Part of a small language model's weights: width 256.
MLP neurons of a small language model. Each row is named by its layer, matrix (gate and up: input weights) and neuron, and shows model dimensions 96-223. Each number is 128 + 24 x the weight over its row's rms, rounded and kept within 0 to 255. Numbers have three digits each. A neuron's up and down rows have the sign that makes its largest values positive.
After each neuron's rows, "fires on" lists the tokens most often at its 100 highest values on Wikipedia text that the model never trained on; "fires in" lists the words (lower case) most often at its 100 highest values on Wikipedia text that the model never trained on.

L5.gate386:125126122133150118134122153120120102085104093162155127130114113101139120121175146089147139120127114154121125122119126094111150120104140137075093131104076094171159132148089143129113147161166133119103111109168075086116110118074115112147172114167116130100102182090160145119152108134119146146128155159161119153135158108111128144084172130129119104145128133126153111138125108130140128126169
L5.up386:113169111092080118145142123128143122159164104127118146135134123156144130102115123124121187149123098134084112094179106115146171122104151171099138147155155096152116106133071132071105144106065139135124119143112121138119134129104102116111096136180149098127145135147093125130131112138127115151137184101170122084141121101139151111166091141174144145104133116139128142144116128171131169160084
fires on: " as", " of", " in", " be", " play"
fires in: "as", "of", "in", "be", "play"

L8.gate423:122142094136142136160130157111125095136120092130089121132127126110117209125128135075139125124071126088115123185147113124111168164123138115075105132125106152146104109099134155163138117125139146161098133139123135133168145149130100103128102124135138138122146122114097138094123116142155133145159161091106108168108119144122104143132164158131114133094137131169112066102161153119155145117138
L8.up423:091185096117147075115177126062104098122160122158114091138111120139081132120123147065143108136137113106131161149105102146092154140180140127054125150138094135159131115116140109147152089127115122130094106149093136151157112122128107106117113137102152162153126152075139140105134112095144099148150156103112088162168143111134089147135149121123121110111145095122154109159149141159138149127123
fires on: " his", " to", " her", " she", "ing"
fires in: "his", "to", "her", "she"

L8.gate510:111101104121124137170185164117142119116137103153107121150123090160133126138147095122138120137123127150142152185130142147097189127125119157138155141112139113130100131105117121143157113121100140127136154132110117174155119151100108153136108123178129200100140115125153154132128101137125146142107115133118155107106141123151057164157130150200107144132126142138115132180117154117134123069141
L8.up510:168123136072171116133087109154132143131172135120073110152124097146122089134128139118188115092128098125104144138121120130130160128163145146108144098061154108138119119139081142122136118150155141086155143137130128148155114139118098093189149145131129162141130101168125185137125132138098127132159124118149130156139155069136109113125118119089104141119125165114123157139125142117157122138096
fires on: " an"
fires in: "an"

L8.gate459:153132121099105112148093144100133165154137158138125143144116123164089152141103122112146090122119113147106102128147147148155172140163135144133106151144147161169107105112112120108136126120137165090132093139085145144114152163082087160102148086102120173158157137141135152123104137149150134135146120130170135118119094124124142137141099133138110128099122135147117145100128093149167135107130
L8.up459:153124114129117109156121143111113122151158148136113160115141159142125151131123127137143121105113096172157104143128142156154142157148145088111114155102140132176114120150109128145102157100110163135144095096088120137140145105112115146098129101111138154141159124121107145133109080136159136123132107153127149111093109126096180149136104125117118125138076118137106158128169098141179145158161
fires on: " the", " their", " its", " his"
fires in: "the", "their", "its", "his"

L9.gate519:137147090185114160149143129175114126140131104135080129115121115118129108122120085135140116106152123090129089151127134089103093195104121113133110091164145105081132132111161169161113107121096112140131123099135164102074135133117105110182118157114088104104076123185198115147131118160178130131126142130160135133113054137117118116133112118145147118133113168139126129128143107121121103105100
L9.up519:145152167101107124143173142128120102134116118115147151102101151116125131128112098116092124129121132161082129130137117103123119133091143121124128149124071119094074121117132155121110150120165179077130176080112091151097093114161146121129160146130139128133174130147158126138115153131083159147105108111137139136094083127098126153120127146143126127140122149149150135121163128115123149116147
fires on: " de", " De"
fires in: "de", "della", "decay"

L7.gate382:106096135175117139134140146085146119158121130132150140173120138107195108102117129132084173121104144120106134132155106132121147126125154132154130110150226155141164086128082053144101138129136141131145147151145175107131138155122150154164128150109152120110164095163116080131145108144148162115151127143123126160155126116120131140135133096140127099099094166164163082122155146153171154139119
L7.up382:128134143146121093141122135127130135135130137145129169111139092132126148093125134123126147126097082154160161146130138105131119106181109098101082147108111131120138146110158108139176151155098132109140143148049104141111134131120115145127142120124133126137182156128120131143113121131151106123115165141148139110102080149161110129113099100115158118159126143153088102140119171111160127076132
fires on: " with", " Synonyms", "e", "at"
fires in: "with", "synonyms"

L4.gate313:116072132119103170164116112151144108153109145095132112120150161119096153140094118151076131138154165118128101159136125105116150166116134161143111120139168173148104147146114151143095116098098133119156161095118145137155112160160102141160094131179150118109139145131130093115166130135135104158091123121137144156109100112106106175113114129138102111141110111132138138106109103100208152139114
L4.up313:120141139137116114112149110119135133163148120151141052126132156082119098147144145102112121142118122080144092146115127103102134156134140136143104130144123108138129093149112118148161146108093082116124145120171094149121169142146138119144102158074155146140172170159137155128076126141086146130118104141079146134144112131140145097148099133133180083118128134115111155093072145120113111128092
fires on: " Se", " years", "se", "Se", " part"
fires in: "years", "seville", "part", "sefer", "evosetis"

L8.gate103:156133122117148120146095143126105137137137074109115107161090122159106135130123116130107114157146147136148124146130097105120152100138136132110156126083110162143128176077176126112106171060137111103124124141119116109087156148149117133127097142099098179112147148111126134083153124156115122127138121096106156106162107174128168127102107136089134112154100171157142130154099167134097091110152
L8.up103:137145121113147129126154124153102132132133157106106112140146136106134083162206128144175076120139118173137146103162102062092138136119095128110097134113121148089087145140200157116119112153125149115141080121136155151134155107148147128126118149098164155122083114128108127109148161102179135089154157145099108128094148156120143117172149129127139101119125133087115174149144149133110134126130
fires on: " to", "ca"
fires in: "to", "insufficient", "encapsulins"

L8.gate696:156131145137123143166127149140098162175120159103100140120127129123104134130084129086122175133145165123126080147133131160135149129131160129130136112163109133129156109107119126137148159136194131153108114094107117192113134148118098149136100093146103128103131141150130147129107142116130166129153101167130135102121145121079071148133101154144125129119130143136143110109205148092163127092117
L8.up696:165113138153136125105172150110084115127109130106117111097127111117129143128111139117155123118120130125117139129136115168133126128145121131094151129081125161134174102151164157128135155169130118160158127130111179140116144112134154118127161085180127091145127098158113140131128171097132170137073097162118111133093140104110147131141124155104105103117179123116158143164150141108139163162132
fires on: " one", " four", " two", " three", " many"
fires in: "one", "four", "two", "three", "many"

L7.gate560:118108162171155108161110143100163166131148105126154149108109106139116188160144072114146136115107125141139154124126116134143172115152129130135154130112151134132191101126117158164125126136091137158119106134146122165146145123108114174178134144094111180111119152108099095109153056140135130172121112154087135112153165148115118158112144121130136084157061131171134120177148124134166100113164
L7.up560:121112122125100128105117124113141106158150112143114077129123166151160062150151104121083127117149120097166099130167185126177101122115132133111137137110122144110127108139126129119103148117124147170139145136116119126140094147144183115126140115142130170139154148107125093115078101162133137137111141140112138107117131132127099147163128146169150118120125129150159127141165125077159126132091
fires on: "s", "1", "ir", " and", " its"
fires in: "s", "their", "its", "and"

L8.gate528:137132099104100129106113100130129111144124155116150159143133135123104153164116072105090161150122155122144141124149120121096112112176128158110119122144158141120102142105147110142114156088119160131113160115126122130129134079124162117163095110140160114127131157126106066137157118154140153135106103143177112108116113161133073150105146124166118098140107162153104152135123111115129076135129
L8.up528:144144192091085109160150114130154139150106125107130076089136105146160115119176122126127121132108100114145108137126118130138174144136089124094141136144089140106129174137149138100123142146110092146110130158157122135115129110135130107114133157082119144148172095140148167146113091128168129137130068181136128110139097160121139136145148116152123154167134150108134178147126137150134159157146
fires on: " was", " were"
fires in: "was", "were"

L5.gate29:147110153104128121133153133128096110127112126094118139142113115132149140128129113096142140138172133109162118099204156126172160112126123146127187134092147123122115095169127119145080106073128131139176136107152118121173138157134112169140139108088170138106108136125125109124085103106196127103135184116156166121082163152107118120136125139155135185103078138119137163158126121155164133164171
L5.up29:152112126156091127153158113112136126123121137124121117118142139127129148112114122130158107127162122138167109111149122163170117123124100155145112122103150188126111165123168118176154157082132149119143146107146146144115138202143129135150131127135134115128125142148153138096156165144172129140174146097125106166103152116156117147084114113127137133162157135118132169120090141142153164106103
fires on: " an", " An", "an", "An"
fires in: "an", "another"

L5.gate304:123123116133155128143118088131161103111129105105127149150156146143108130104128099155107136125091143168109127102156149115122134133123139165086134110097133106106112138155166138094150132096114179122148105111159087127118146112123115180120134168124144124129110141091099109115108145126153136113168178118131122124101159137143133170141101089157149109136124109082094121168118114160157155169148
L5.up304:130141166110159127128147094122109135123114139100150121127111142134091161149115107135080111180164159129149106128118100126095144126142092113124124127156160123093126120085093110142127163120102089159128113162132134129110114105117091104127099106116130113134133155132066148139089135162116142101131144156131106103156125150127120127082142151138090147144129112132105135153081145166110155146138
fires on: " during", " League", "ing", " league", "B"
fires in: "during", "league"

L9.gate96:111123127160149118174123146094173129146096083138175124156156131127099132116134109139144099145156075155126163156142114129101144120119083113141169144107151148143109103109153145191115117087105106174114166121126163169132165143077161090175145118145126130129149113123138162100136122130184096139113123157141113126118102128145135091111109107111170136135141147158090133110140136128077138093114
L9.up96:101150116090135133150104140140122153167149095118111110129144152141116169092133123169132125095180163115132143095087128117133124157133112125133152154098155151179136173105078127149120089136128142131146156182161122162122125120173106124087128117094103093127100105119137097085166104156139143094162095156130148137146110101152161119141143156085112117097150143119106127111103115139101111151119
fires on: " to", "4"
fires in: "to"

L7.gate519:178173106088101129152136136145129089136172123132080099163112109102146114101123139122155137138123131094176128103121077119125148090120157133104164142145132140138115083106151147143101114119119110141126080151085143163154134094138091119139121145147106131122114123130117096132074140102135161137140117134112129090143139108123150109119147100165111108121132092181126188116100130132191101117128
L7.up519:167099158124169096106091124132131133127142121171123146146115146184138079123130093135126154119158146154113112129138133094089164122166118139093110116098156118134123126123133103177135141107142095147115090122118118144133054113105093159132126144112118142152200111154144145117140114133141111119100125078141173100118103129162133147112135093131091125132178153160131125149128121146114137118160
fires on: " one", " part", " an", "rel"
fires in: "one", "part", "an"

L5.gate364:156117164120141128135128146113118128139159101089117132130128139144143143101089100149154134145114100115111099063152141078169173154112107129106100119140127134126127165095110130135137117151100147116092119096111081115160109133084145142123113090165151131098128089122104143128152119115070116122164132153141114099112111140153126174162142135143118167110127112157140066096142134091143116145177
L5.up364:127138111142130100115115126111158082131159085120086093154134105156171102111117069144140096194150108068134123095130128100147139094162123128098085122139126118154133194109108125149140142131115107128086142084085121135117101111111116096161123119156129129141149109137119140104141154145110123117168105152100136126118122192108132150153127167138112155138145129152135118122131138129137161159160
fires on: " with", "ing", " as", " a", " provided", " for"
fires in: "with", "as", "a", "provided", "for", "provide"

L4.gate482:165120184146089133169124096135152111125084115135113103136152131082117128157114081137101162116147109111125128129143161160129130084130139112157107118129111118115121081084124119137149100135114182081137109099156109150136144145082116133106137150112119130114138179112124146145108105160161114137162144107110125146115141147120125140115122134131143134128095112133105168134093190138132092096140
L4.up482:133122149134108136117109114133096109130107132124150155165124101091133110125068118133087114170120162094085121119117142115146132157109088165112135108148120123105071143120095125124133145134109141103124140160186109116117113128157141108171160167125116067120149106106130109072168052129108171128126155111166115152140139138150133175106132152078096089136149163099101176137136106157154163111110
fires on: "s", " War", " century", " when", "E"
fires in: "war", "century", "when", "1970s", "e", "1960s"

L5.gate388:144091120090075131105133134145130144153103092114087160159156078107121125078137061123054122141110152112114136108081132130156150150118162143109106122113123127125121102136150102162093116134123151149128146092121092077081117121117108128184112110140117141120097102101107120112118169147118135170080119093146146155109133162129143120148110125113143125143124115146128143129110126152125164139111
L5.up388:147130166151079125148154120131152137113152165127127166121142131122108103141131134130150146146137157150177102149161145152085114097145182093146112144131154156112105139127135104205117145101109128141109124127122137109140188081108128132160128143145117120150136132137148159158141095138108112099110140103142109135149175097100120111106173129064101179135086136123117127105137134134131178133143
fires on: " of", " age", "fe", " addition", " death", " career"
fires in: "of", "age", "addition", "career"

L7.gate641:123073120144098111121085104130140138138121137139163127137141171140101148148103137103136127154129156107134105143102117149177132088139149159088131109100160137128109063143127123122092155106163120118107123146139148153138166136126128144145134124142144113132125141118155142169120076165138120146146119113148140124128097121100120128144146137129144138099058130161120120137105108159128158067129
L7.up641:146111111123174115106126180101126174128113117098151154140137110169147105110120146145148156157115120139128120138121143101097198146106134129119087155137126151121096110155136098113103140156089154129089142099165118101110118131095145107135125110129109120137147113138102167145127143113184159106151148140115151135093124154146156125118160101110139068097153126124124105175102111120109156130132
fires on: " and", " or", " to", " than", " even", " such"
fires in: "and", "or", "to", "than", "even", "such"

L8.gate79:136149135152093136126143151112105155118104163178136125110154112082121130146093129168122141130166124105117190164174155164150111141139120121137139120131122150137137103130111074146155126123122138118124139110162106100129136158150090148126139107098132157106099102155125116130109108164169118141128178136196152111109128135114115139122118096082117110139123148135096147150125110156130163106139
L8.up79:115131105103156113126063153131106117173154168140141120142141130130121128114169125119079121126126132157135127091083129149132207120167177137081160146102152131138135103154119144132124068135109180123128104159124137145139129172137117156156157129155127094119105177135106124104151123075139116216130105117177122130121137109136125129105080124157117095136135128096080098163122127149156141108155
fires on: "2", "9", " first", " War", "mar"
fires in: "first", "war", "2020", "submarine", "2023", "2021"